Weights of a small GPT-style language model, trained from scratch on English Wikipedia.
Architecture: LayerNorm before each block, rotary positions, biases, untied embeddings.
MLP neurons of a small language model. Each row is named by its layer, matrix (down: output weights) and neuron, and shows model dimensions 80-207. Each number is 500 + 50 x the weight over its row's rms, rounded and kept within 0 to 999. Numbers have three digits each.
After each neuron's rows, "fires before" lists the tokens most often just after its 100 highest values on Wikipedia text that the model never trained on.

L10.down1965:569405467481530591454559488556455541561487528516528497495488381546461477577443501504481453441572554487508498406511466527477361526512508513502452574476487523486545577551501547473484523569481384468481485480566503569519479536558531532362501492522498478512581524477501524447511521516443566450457498540446489481457512520513408532489512551496485481477484404417498541445480574490480560460520
fires before: " |\n", " Ref", " in", " |\n\n", " by"

L11.down12:487428478552466548545495488573496514456591410502472512532447477522442490528578622488532474535491548489448553449650380484506407447480486421400562445472435472530476534463524579485552538519396409511482501524470543460483469506480551478571519431424615556602588447502637510493542567516519470540487524554436481543544611548505520442534493523417390449489513539454559498436465520412534491495397
fires before: " by", " as", " in", ","

L11.down2017:543587484548532503503519471534545527490514566456412523481504458492490429521594434474549472523533553429463549486492561423506445528561453472463482463487564500477432526450541582458500462475549503486573546518478557486575498517445535531531467494493544512551599527416469527482499466522515564555381557474518441438490542555463523444586474555450497596514547475534492450430554548480459471484505
fires before: "|", "-", "===", " "

L11.down1224:519526493469434413487478596540543412443470526484414496522424543502546515519524463439445519472597515485508492549536485470510483579477497555416547495508488500525525546461558545388474484414475594447474535524548564433595494551502519463488549562598521452575606465603535489525453544450515532588535489458618479558523543476445546443489618566498486394508494515549528581514432472521544513548500
fires before: " |", ";", " ", "|---|---|\n"

L10.down1724:454502501468513489498498525499466470503544525442572511553529425529507532469408577411530451557536447540534547510501518486540445413497641490411514423467504512560445543530509442460539556454433476461501503369565454439518567491591444514560523567465470508551519525400510473443475510448434597480394456548408449488575503468445508441383493535602594583544628480511508594519520476498480438536512
fires before: " ", "19", " of"

L11.down2:495453461460400509519524506465548457524533518612457476470490532480462507493474460568499534452538468508536456575518430413461555448477477443470467462479532529480557457429575455579548531529478582484428520530472565509501538468521538474479534491563503500495499567514581478466534442499602521506480509450540482479486622518454464548485520519468427513537500466547450480472485446496509516500469
fires before: "20", "19"

L10.down473:466468449526457507524512447562517530482555519622441466559605409449587546501535465467422488599527525499442531488546445590537539486360536556489487447577552559504487425498559520479459470422516510509527562483554593489478483574472554503510513576466505450507490462497392451456495551542543498489488505498462482554492538504466413515485442472539542468412510520541512467454535609420511452447439
fires before: " ", "0", "'I", "1"

L10.down1909:499408489485494435569464498512479515591511472481466479545502550524422529455582459522474533538539535523491550472479534494572472428452573468530476507471556549429574407506436484400499525522556582448475439498459470552495521451504489486521526483442551568584453508491471596489523526448470519547489532508550516568466442540461449579495524524519452516477472538434490487537516561425453460500427
fires before: " that", " the", "The", " it", " \"", " a"

L10.down740:473535589477495523605469405386484456497513478453431520472455404483452417527426501540417451463469503437514462507582490446480424493486514531544520506450523475487559462395519452513480447493547491535549497434385586592493455509425494434565433526424510437460550438442462520548525585509531495514514384406542456404507561462555448487500519437470515469623573549549608531548580554496568438524573
fires before: "0", "1", "2", "4", "6", "3"

L10.down1462:523559547424547442436497509572516455577466475496514529474474476561435494443559455526481577496577520531534452519447467535448446538504583446485486532439444385495584494417422541577507459434575541506473529590501476536549447438452503551544512441499445464543485474489562487539544532542394521463563489502458517510512596657461403499506475483505523482577545499591439535509520521464505518563512
fires before: " ", ",", "."

L11.down719:499479491571509512534511466558502561561616551512534450483538467383546481383525454484608548542442474603541526540469520533431479459461515519583401555496568517427426544561493565521494470590477541609553567557508425487569512379461521521546485507511518467481406388532424523493578488493501605538551542519477496518469475579515557480472514431571508520513551574552497454422517533499585567469472
fires before: "0", "2", "est", "1", "ano", " Detachment"

L11.down1684:464463548546558483620522468540488421436469489470399487492512473544516559495538514598502565479578532493438483539533559487484519563480583522500397537533498567539532479530604591463572573549567493512516571528485425508539410581471538521463480412505538471588465476518485468521482479477402473441465522493497441423503397507477438512504428477592512538552487494541432420495417448564516537425523
fires before: "-"

L11.down221:475525559513462548496530469467495558475503523529449520405438472522495449454538425545511457457598400534503509533494435502471449493400428508478520578501497603600460571508406509501515542517497571557529533602491500576561558487442492556560435421534492526525540460513490498581477488477472472536481485511570354490543569573454464533505519434504601580600552449575549533493510466425487422526467
fires before: " ", "20", " the"

L10.down1449:526486474541482591498385575565462582602488442432459540515579481508505487399513316439489495412486471498488574498408479403547404439487536493521461482453481467417499572525503528503643499551509570496451516446441470493535487515377505511472555566500479457408540555476500524470489531462582454515457528562573550469421475482512418577449476474465461553516512511523526539466598472549417486546412
fires before: "19", " to", " as", " of", "aged", "′"

L10.down1888:512449525462466499545504460507472520570510498489459488482465569468467457484462549512516560484558481491487522483495468499533432461468517535500508513532513420477518463590465512496515464478499497481547498497446409553491508463472586478543478533487522539498441536495543560522450481478493437553446501511478513491446474545493463493423450430545501500508512541499419538533511524533493440557470
fires before: " the", " The", " it", " He", " \"", " him"

L10.down1663:512515492505556521562501562506385580495529525527373491494440570463514464568510509442439553563477582510523625502555487518579445459590487498509447455428548530496491423569533546460549537446549426523536408527490476509586437511508465523532490495485427494521477492407421469480549537444420458605464524460455498485489399412568514544492501495546484493477504565548496484507551585471469574460436
fires before: "-", "==", "|", "     "

L10.down1690:534515564546570480474408553492602418508465495506510527520526498488489561536507515554531478574520525521531451553532414478572473479494487520524486599483476463482513490451522427448541549460478484477439450454483464517439414554557501508507561504436427543501514549461536499478535602494537570458529545490553562423580596608509512491481488499500505514537394453527452542484511466517558556530498
fires before: " |", ":", ".", " /"

L11.down348:468437551504415484617505497546505575500580501479496476519506458584553514493449497496521457574479551484537560489454581447483448449567500572598558573461574538404469492495448545456547466595416482516524458512466547604450500512523462536513442438479573482348462482526506465532543421446520410506531546532474534493469647520526551592489554409465472437566392513435444563536444477501473602550540
fires before: " a", " the", "0", "1", "2"

L11.down172:535540539457493506531568573514487496499429524517533515490505534490508440362609460517459464467456450510484513480509507501416579521550551513491428505505570513538501503497385474498461459505546557464450534432514567479588540485557483482412528501499502495502625508497565522411566453595500566466473446557417489600547530569366427557543618540511431546456495490510495507472506432404461562570470
fires before: "2", "3", "4", " ", ":", "5"

L10.down1812:524462520480418434511502464461395550519469463495486472482457541461463490435386523470451504540525557486456547508520520502487469458468506579420495460554563457506492509500404568448498504499470538425494523464421452500532491456520506476463429549484524578519479486607499500479446452501451520521429584510499521539559517482476457493454479483559451516471507497463495514588469586466429521513473
fires before: " the", " that", " him", " it", " a"

L10.down604:501488536452582498582482513557435503459564519503505520485485507560480430500505428490501500585526491461565538502422534435441499470470492464440525485462548559532454461529567535349487500501513552544477569477531454514456582480378439436436517530472518451493520541460543532477497592482484431543451482512441459531453501530489538508527528502574446477551502511517488479526480572518441505533496
fires before: "20", "19", "H"

L10.down1958:558495552462534466497499501484500526540580441396486540532453449526460537453430458570468516558483545540527485506521491510590452543514526470464526417465459434540544483329533517573447528551583483576524463527490535398497416562448533465415426580487498470599551408473496465528600554475474500396511525520510442499579656535460471465454470602407414481583429496457508560512553549580462514488548
fires before: " ", ",", " |", "."

L11.down1919:517499618500445678454445605461570613504500469538426477553521565441514511472534563427427478488455474504614486561523431547491479547365542466521439533463542503499481518526560458458564452598487452520452553430444452476560496521452580547530503474614541564455466556470508477521491531461538499497552622424487573502543494480493491509544414428487521528527418544406476467507461535500566504478402
fires before: " of", " to", " United", " in", " for"

L11.down450:501460540507458480610498516504423402494505533599578571476522557436500537552557495549406567462584427524518507582546492556427583458529437544462497579438477582465502542469474459443570505472524462530423513509462487484498519466417396498490530487543536411494597575544467496493476548467539420508555464568561441526492425414540548494490468476560501475457488594549447430432443488420487500493543
fires before: "20", "19", "|", "-", "18"

L10.down477:470547509515557539483508463493475502370534494500457489580470537448496353554536518497457499443436546482476498479532518505564543513590527541514464510481538492473574459517561480400513393502514612523453530467498504517519471575501405473473489423532522514431570548648449555472484468499472433498447489345546509504559509532549546445508460473493500514490464532532478570502444482469465502480528
fires before: " |", "0", "1", "7", " States", "4"

L10.down82:471585460471547525453548423424527484457487562544609481465420496523479520511527434568511553445565407582579452556421532492486459433510549552510596589499562518559484440491538374522545470480491468531400583573476402450493463468522487505409541498462546495398557571503510512575479480501465452501511518558542481542528511520534521513474498620569425551598542491612507441515423438483471441525476
fires before: "20", "19", "."

L11.down696:514461510548486539587533460419524531490468461494478501412444431568442457434474378540509512492572392515534466517513462416509489563455380475634485492417557487446454569524558449595507489415508455477525593440480524440546583506360522520512515464528477584510510407472496435532458455484497484408450550534538493465553555606499588489471599456607593498518473497577502449596459518494461502481464
fires before: " ", " |", " by", " and"

L11.down1068:509500563497449456529452514537529493494612491482518543501464506511522498614442508472445429548520521462530525515475429450477537506447483537485464444436488439532525495335443531437454580401488538448555486445439505508532518509467482512570477516533545521472493418537587518542545449450416459431423414518521469525505734460597432528489548551502528419485544463488514507448534532560505490534565
fires before: " the", " a"

L11.down1834:490552460496461535475508519511442508492500539507458510466458497517454527561484481535524385436456499460525470460487367467548448507470552566421542539506474427572505468440498530469471487489666493429516491578496514494568544506510546542461509387370480448543585502594477461493511514458446483468425503515516465484479565462507482384522425512584458379429503491530559428532483540472408565499519
fires before: " |", ".", "\n", "|", " of", " |\n"

L11.down1405:560400408472579444492475497535428510539521481457472465607518486481392446566461510477474518539503445493416471523565474483538535474517454550467480504494514454536477452496599441548580489511493467457514596549486442551413495564516509454505481546473473505558565492479464486470508509468515486477505573482510532542463587505535460499360523512406433551559500468539448519504520471424519554569513
fires before: ",", " in", " to"

L11.down307:523414459460508401483509503493531550537558443398475449523454509509521504459448567558531438528485492559472493465457590480535492535449465539530520572461543490437499561481509494469477471511504500444509468519427448568612565558593423425506545584538488521518393460413442489495434592530532513501450444457489574501505519435473525465516507464508529494483444527517429490527510596555450470495545
fires before: ",", " in", " of"

L11.down1130:512532405492474553566513537515533514435576486470419469515448458510420505449460446529476539543506493541557432432497417559569495495473563614467476502460470597552540480510543446498536445453500441530560519554495450517616491508488562458614534435409421435404514493512478457477564511500535504427579445507524459528576527511539398516451489485475396504558427508427459479482578538544480451502613
fires before: "0", "3", "2", "1", " of"

L10.down1695:612474497514461588538498426512551512460415485451526669609510519542531545462569442478540457475537435510505505521434496547453481445509464428509451440514505488529497532465539488557425527494569429455521483486541281532523449555511603562509464525478559556452494577398405499514510398550466434452415464524476449461540556518563472540423477551632537485566388453504439537563522507544516502571490
fires before: " of", " to", " ", " in", " by", " for"

L10.down1267:516453501432452575451493560521561477494541473490491503467569509519466472567495482510474492650481506526520496453463516539433528409495532483500488593439512476434517581529368516567616436499489546421450508495511483403451584546516589583353531471519485538501625418432507481486593432557459554573587549525514466447482595533594456535506481426445548421466568489435440525437479473465591452493509
fires before: ",", ".", " in", ".\n\n", " |\n", " City"

L10.down1984:555448421528574456536506446385477456494474440453653455487568405547514452487543492523432473557515537461515533504559432502427530538510469534505531477484500524479545575424410483488399527526527471458436479559517515466512531612479547495444455546457508528471517499499518554575472515535653470483520544499582498569579407412551468493444548544432411507544444601526584472550440472438377542552531
fires before: " ", " the", "|", "."

L10.down348:434563462547519490461529577458564569512489461431428471480426508504408490491535516567479390544603584427456490474449417474486423578469397458449534479600525424453489440467463493454472446447496451527474463497599447500466450483536425497453480524536478365449518496551434509577536534541486516466455525538552451438501567515477524486436502615396511496468420442458461461545459532480491536566555
fires before: "|", " |\n", "|---|---|\n"

L10.down1191:539457494476426477530549519436454491565546530424498445546446427447419562495565505540426533386448504538525491450577488428534564483496601489476504478459480447427551515487582525468447503532497507430463454523470562491522473491438467478457539464451524532497555499479478485507513484410533490403562451522489441570509626558461484523519442499523429602475547483548579532523541431516527482448488
fires before: " |", " (", " was", ",", " and", "'s"

L11.down96:477509429512547571456509533479479530532474467504492539519486589470404430564610480438594433510457460451545465445508512464560506470388497452472393493445443381467537494496516552539605538598556473460569597489497420527467441620540511508505539398516451558489487535464536494533474591473494503489436508660555492524493431425462507474573425410548471486518432553430583561564493489419425458471498
fires before: " to", " in", " by", " on", " as", " at"